{"num_hidden_layers": 11, "hidden_size": 256, "num_attention_heads": 3, "num_key_value_heads": 3, "head_dim": 64, "intermediate_size": 1024, "vocab_size": 825, "hidden_act": "tanh_gelu", "norm": "layernorm", "norm_place": "pre", "norm_eps": 1e-05, "positions": "rope", "rope_theta": 10000.0, "rope_fraction": 1.0, "qk_norm": false, "attn_scale": 0.125, "bias": "all", "tie_word_embeddings": true, "parallel_block": false, "init": "normal", "init_std_qkv": 0.0424, "init_std_o": 0.0527, "init_std_up": 0.0607, "init_std_down": 0.0607, "optimizer": "muon_variant", "learning_rate": 0.00374, "beta1": 0.95, "weight_decay": 0.0, "lr_head": 0.00341, "warmup_steps": 200, "schedule": "wsd", "decay_fraction": 1.0, "decay_shape": "linear", "final_lr_fraction": 0.0, "batch_tokens": [8192, 16384, 32768], "max_seq_len": 256, "doc_mask": true, "train_tokens": 153800000, "max_steps": 7933, "dataset": "wikipedia_en"}
MLP neurons of a small language model. Each row is named by its layer, matrix (up: input weights) and neuron, and shows model dimensions 80-175. Each number is 128 + 32 x the weight over its row's rms, rounded and kept within 0 to 255.
Before each neuron's rows, "fires after" lists the tokens most often just before its 100 highest values on Wikipedia text that the model never trained on.

fires after: "eng", "rit", "\n\n", "on", " he", "u"
L3.up436 [149  66 114 129 173 146 118 113 154 172 177 162  98  95 221 153 117 105 115 133 191 139 137 116 150 125 123 152 139 132 135 149  77 158 125 139 132 117 138 158 156 126 109 150 103 136  95 116 131 140  76  67 136 131 102 136 107 126 102 177 171 130 134  90  93 116 169 103 155  92 182 192 121 129  88 134 123 127  62 211 156  66 191 124  84 112 164 106  94 127 148 106 129 140 167 106]

fires after: "l", "ron", "on", " to", " he", "y"
L3.up41 [102  85  80  68 127 159 120 124 141 139 109 141 174 122  87 119 154 133 120 177 151 130 112  71 125 191 100 126 136 136 183 133  57  68 122 143 117 126 138 139 175 141 101 137 103 106 154 106 120  98  72 108 106  40 120 153 148 169 115 120 201 158  79 152 119  81 186 110 117 142 167 133 145 143 110 110 197  75 174 127 123 136  87  61 177 114 155  73 118 103 159 175 143 128 151 137]

fires after: " c", " W", " in", "os", "In", "as"
L4.up748 [111 174 127 132 155 147 132 189 167 139 103 181  47 112 136 136 163 124 121 119 167  81  99 138 147 100  68 163 175 109 102 104 109 100 134 140 146 136 136 102 129 127 124  86 110 150 150 137 144 126 143 123 168  93 126 164 164 131 120 170 120  91  95 130  14  91 139 123 127 158 130 153 125 125 135 150 159 151 199  90 161  77  91 112 140 122 137 105 107 104 116 156 169  88 165 125]

fires after: " Ch", " c", "v", " k", " C", " N"
L3.up835 [124 133 140 172 212 140 128 184  98  88 110 131  94 107 126 111 115 141  83 113 120 122  82 123 170 100 129 108 167  90 118 179 149 196 117 147 153 149 118 124  59  94 126  97 126 139 113 145 145 108 157  99  81 117  57  48 121  63 141 161 120 191 169 145 138 106 109 143 137 210 145 125 151 155  93  70 118 159 119 178 130 131 109 106 138 146 122 151 137 137 148 166 121 142 117 204]

fires after: " O", " Con", " Ch", "O", " P", " D"
L3.up344 [121 103 142 131 131 106  86 167  98 137 186 120 188 111 158 117  64 140  62 172 123 131 162 128 114 132 109 166 170 153 153 155 158 131 159  74 115 189 122 169 122  94 128 139 142 160 120 124 110 101 172 113 154  99  77 161  46 150 120 121 156 158 106 137 129  95 184 125  96 158 167  44 115 111 167 126 161 100 155 106 125 122 124 165 106 180 115 131 113 174 123 123  90  80 142 165]

fires after: "ur", "e", "ow", "at", "ight", "ig"
L4.up817 [158  89 134 122 175 153 119 136 158 147 124 128  99 114  97 107 167  90 117 135 167 167 143 126 114 134 196 140 176  99 149 216 144 108  91 108 120  97 139 164 131 102  78  79 129 193 140 158 128 156  78  71  64 106  92 182 103 149 125 116  80 151  84 110 141 123 141 125 149 122 168 116 161 122 106 121 166 115 142 151 153 162 179  78 114 121 107 117 117  84 152 100 147 192  63 138]

fires after: " L", "L", "est", " l", "en"
L4.up831 [152 175 108  91 186 124 112 135 163 138 116 138 160 115 105  98 132 120 129 161 181 132 103 135 131  68 106 141 148 175 147 168 185 141 186 174 168 190 122 114 125 149 114 123 107 160 148  88 203 130 125  83 129 190  73 113 108  80  81 143 161 168 128  83 145 146  70 148 102  88  83 100  98  65 131 161 110 139 130 105 153 131 172 121 126 227  53 126 153 127 174 138 144 100 128 118]

fires after: ",", " a", "19", " h", " D"
L5.up23 [111 131 172  99  93 190 121 160 142 179 164 137 177 114 106 104 155 128 169 174  63 141 103 173  80 122 127 179 145 117  94 130  97 109  82 143 141 131 170 137 123 123 209 105 104 111 127 106 125 137 101 108 118 144  66 109 179 154 119 107  91  90 130 130 150 183  77 135  73 122  95 107 135 138 126 105 170 134 123 102  77 118 146 145 130 182 111 139 137 137  96  95 118 134 170 117]

fires after: " to", " U", "o", "t", " in"
L3.up886 [192 164 172  78 139  86 145  82 105 137 148 133  91 119 138 128  85 125 173 170 126 139 149  94 143 111 118  98 121 102 113  86 148  89 168 143  65  87 119 101 104 131  69 106 110  98 138 122  50 148 136 158 143  87  96 154 129 156 154 139  74 139  60 129 111 164 156 201 115 127 138 102  71 130 183 198  91  51 130 117 112 102 133 128 169  62 100 137 159 137  90 149 137 141 178 121]

fires after: " com", "f", "u", "l", "p", " f"
L3.up30 [173 129  96 136 110  89  75 109  75 131 104 148 131 109 126  97 186 107 131  77 114 117 147 139  98 159 173 133 156 124  94 163  87 149  71 122 172 155 130 174 107 154 130 109 156 139 100 198 132 130  95  73 198 172  84 106 105 118  96 112 142 179 157 177 177  97 150 114  52  98 121 132 179 118  99 157  93 110  57 100 161 130  99  59 166 133 117 127 144  81  51  80 138 154  94  99]

fires after: " United", "e", "u", " s", "ss", " p"
L3.up661 [ 83 131 128 162 121 176 141 143 111 131  90 114 157  99 160  93  71 151  91 106 153 108 108 154 154 140 102 148  98 117 127 159 193 152 129 150  59 127 132 158 106  87  95 145 192 117  43  90 112 143 166 121  97 107 144 145 192 177  70 153 127 118 133 106 199 139 211 134 110 133  89 165 191  96 142 121 162 191 127 171 158 156 136 193 135 150  69  63 173 140 150 154 158 101 163 149]

fires after: " m", " w", "ort", "at", "v", " M"
L6.up657 [132 180 120 156 126 104 183 167 122 143 187  67 146 129 160  64 156 116 117 153  77 135 107 205 133 172 101 102 116 134 115 161 114 145 140 140  92 151 155 176 117 107  82 161 135 125 116 121 147 116  99 121 196 165 129 149 157  93  67 124 151 138  85 129 137 131 165  96 129  89 121  56 114 105  66 194 133 143 151  94 109 164 164 163 135  81  95 135 112  72 119  88 104 153 108 147]

fires after: " s", "-", " the", "st", " c", "c"
L3.up740 [ 88 140  78 183  96 121 124 120 123 128 137 106 148 163  65 161 100 126 143 148 130 118  72  80 140 104 108 114  92 126 124 129 123 140  73 195 105 120  83 100 141  99  85 110 149 177 165  74 184  83 183  77 141 114 148 130 139 107 132 117 112 112 138 165 120 102 143 108 152 185  93 104 128 157  91 169 207 131  78 149 161 145  94 132 117  73  77  97 131 135 107 177 126 115 186 101]

fires after: " G", " T", " M", " L", " Sc"
L5.up610 [ 45 154 120 151 147 126 137  70 132 126 105 120 119 125 172 187 186 125 126 136 138  93 113 179 140 137 204 170 161  88  90  99  94 111 130 143 202 129 146 117 121 130 122 130 125  93 114  79 112 134 145 126 178 143  90  69 139 125 203 165 114 105 128 149  97 103 187  73  80 156 144  75 106 150 145 131 136 202 158 177 154 162  91 208 155 167 128  48 150 160 104 142 140 129 122 165]

fires after: " c", "art", "e", " C", "eb"
L4.up558 [155 126 133 199 115 107 144 120 112 103  93 213 114  89 133 192  91 140 146 103 136 135 107 151 133 124 137 159 184  76 126 119 210  90 148 104 124 143  87 106  97  95  76 151  76 148  96 166 110 179  77 175 128 129  60 122 112 107 141 139 139 170 139  69 115 123 107 117 209 201 123 143 103 119 128 103 165 191 162 136 105 145 128 149 141 130 174 107 190 170 166 156 122 147 183 147]

fires after: "ol", " c", "r", "c", " p", "a"
L3.up733 [184 145 165  90 154  89  81  73  97 168 151 126 128  92 115  99  78 154 157 102 140  87 109 116 102  98  89 118 117 124 167 181 122 104 185 108 112  89 144 106 163 160  89 169 115  92  91 124 131 166  64 138  93  98 103 182 167 103 166 126 109  92  84 149 131 137  88 109 132 151 157  71 116 167 135 161 128 162  73 141 110 137 114 112  86  94 182 155 120 126  79 136 148 206  97 167]

fires after: "t", " ab", "u", " a", "f", "am"
L4.up835 [154 146 139 141  97  96 152 139 124 125 139 176 211 117 137 103 119  92 143 117 147 149 114 131  97 113 100 116 109 159 134 132  98 198 114 111 173 130 140  92 119 176 113 161 150 182 122 124  93 165 123  66 177 127 123  97  94 104 159 169 119 137 158 168 145 107 170 167 148 114 129 124 108 129  95 134  92 138 134  99 140  70 140  75 134  56 127  92 124 171 131 182 142 160 123 152]

fires after: "c", " in", " J", "ut", " In", "In"
L3.up423 [132 150 117 146 144 182 136 102 143 125 136 142 134 154 154 120 106 116 150 139 160  95 143 124 109  97  69 179  83 118 143 111 105 139 172 158  66 102 167  86 160 135 184 135 158 129 105  97 200 125 192  95  62 119 156 146 227 118 181 134 118 122  29 136 135 120 135  89 170 147  88  74 165 129  96 153 119 199 123 184 147  81  68 155  80  71 147 116 127  71 113 157 154  89 159  97]

fires after: " pro", " to", " B", "o", " b", " com"
L5.up830 [ 93 159 134 100  68  97 102  97 137 125 116 159 112  63 134 133 142 127 135 175 134 144 132 159 123 110 146 174 108 144 137 108  50 115 156 142 180 131 141  92 147 143  63 155 193 130 144 125 149 105 134 173 163 133  80 152 142  86 152 163  71 132  60  99 209 117 145 104  61 137 114 152 100 159 125 172 131 120  79 125  98  72 112 106 132 123  68 135 133 117 147 148 123 131 144 139]

fires after: " m", "c", "y", " th", " c", "v"
L4.up973 [156 153 129 192 123 121 139 152 170 131 150 110 143 117 116  93  77 135  80  96  95 113 125 155  91 114 157 150 118 137 140 139  92 131 110 184  74 121 132 145  81 155  76 112  68  76  88  72 126 168  78 149 156 169 101 160 160 124 163 105 136  89  95 124  94 161 135  96 106 191 134 147 140 154 121 168  97 164 143 136 180 142 176 139 122  64 138 149  99  77 142 116 112 118 142 147]

fires after: "us", " V", "r", " S", " or", "al"
L3.up467 [ 95 162 108 161  78  86 130 129 140 143 159 110 166 138  60 123 136 163 113 124 128 109  72 163 168 147 111  91  68 138 160 186 102  68 148  93 114 134  90 139 150  72 100 123 157 125 154 110 171 174 185 166 135 161 127 155 125  62 108 155 112 162 143 123  78 117 110  86 168  92 159 171 140 124 123 169 200 114  95 109 162 136  96 152 120 148 134 126  72 155 164 118 113 165 128 142]

fires after: " h", " or", "ir", "ver", "r", " G"
L4.up99 [147 120 110 141  66 153 105 132 184 132 139 117 168 131 136 122  65 116  50  78 105 120 155 154 124 102 119 147  54 133 162 150 155 167 104 145 144 151 145 156 133 173  93 120  95 149  79  36 132 138 138 153 103 100 116 160 187  92 121 130  73 111 139  69 108 107 129 118 118  86  96 101 129 143  94 145 166 110 142 121 117 130 121 166  91 146 145 120  32 144 137 135  86 145  56 154]

fires after: " m", "19", "18", " ", "es", "se"
L4.up738 [156 115  56 101  94 113 192 213 101 123 156 121 137 144 154 180 134 134 110 139 169 122 171 152 163 132 104 213 177 141 201 154 127 124  79 173 159  94 134 143 105 135 109 116 183  97 150 143 156 151 129  95 134 129 105 175 107  85 183  96  94 110 124 108 109 128 203 116 122 124 160 102 133  77 123 160 155 125 155  94  80 133 173  78 138 129  96 113 146  82  91 152 102 164 117 115]

fires after: " P", ")", "p", "o", " comp", "iv"
L3.up240 [ 89 167  94 118 173 148 177 121 113 172 136 113  80  70 179 120 155 165 207 126  95 113 127  86 178  40  94 124 139 125 147 134 219 151 156  91 142 154  86 143 108 150 188 120  89 201 178 125 103 121  60  96 166  89  82 131 158 111  93 139 114 144  14 114 185  91 138 142 162 110 134 123 135 198 167 133 135 147  92 137 105 137 105 136 123 163 103 166 177  73 179 117 108 119 122 188]

fires after: " k", " c", " as", "t", " for", "nd"
L4.up539 [106 121 128 172 115 128 161 125 155 165 123 168 204  68 111 123  71 103 171 122 133 156  88  78 149 183 175 105 145 104 126 149 132  88 167 166 121 106 111 168 105 126 178 145 129 131 114 195  70 102  59 113 129 106  65 155 166 131 171 112  91 110 139 131  71  87 123 160 221 128 116 124 110  78 136 150  97  67 137 104 124 140 148 103  99 155 163 134 106 159 126 140  98 119 104 166]

fires after: ".", " in", ",", " of", " |"
L6.up402 [125  96  82  89 153 158 107 140 171 122  96  81  97 154 150  99 162 127 111 120 122 106 113 118 132 134 134 125  87 136 172 158 107 202 182 160  79 103 108 108 110 111  72  62 189 145 173 155 111 124 102 130 173  98 138 129 127  85 136 118  62  89 180 126 135 127 116 127 159 104 119 122 123 143 127 169 118  86  71 153  79  97 191 150 118 165 106  83 152 106 180  89 136 179  95 196]

fires after: "us", "l", "all", " f", "a", " gr"
L4.up834 [155 146 119 104  97  89  71  65 118  90 184 142 139 132 151 189 152 140 157 152 106  94 147 121 127 145 161 114 187 154 143 129 123 117 171 134 134 105 163 128  63 165 199 145 120  77 125 129 148 122 110 141 157 123 148 166  96 102 121 186 170 147 140  88 123 152 105 104 139  84 138  92  91 131  86  84 124  90 157 168 109 155 114 151 141  48  45 100 122 118 101 131 129 114 145 170]

fires after: ":", " T", " c"
L3.up380 [ 92  70 141 144 148 105 201 135 197 189 129 128 160 116 155  85 144  62 148 134 179  70 151  90 147 136 162 167 167  74 150 130  99 125 104 169 152 101  98 190 102 137 111  92 152 128  80 137 174  70 132  67 128 179 131 152 122 138 113 174 104 104 154  67 112  70 123  70 113 142 153  56 145 123 138 189 130 142 142 149 110 110 133 135 144 152 124 114 113 156 123 159  89  74 149 184]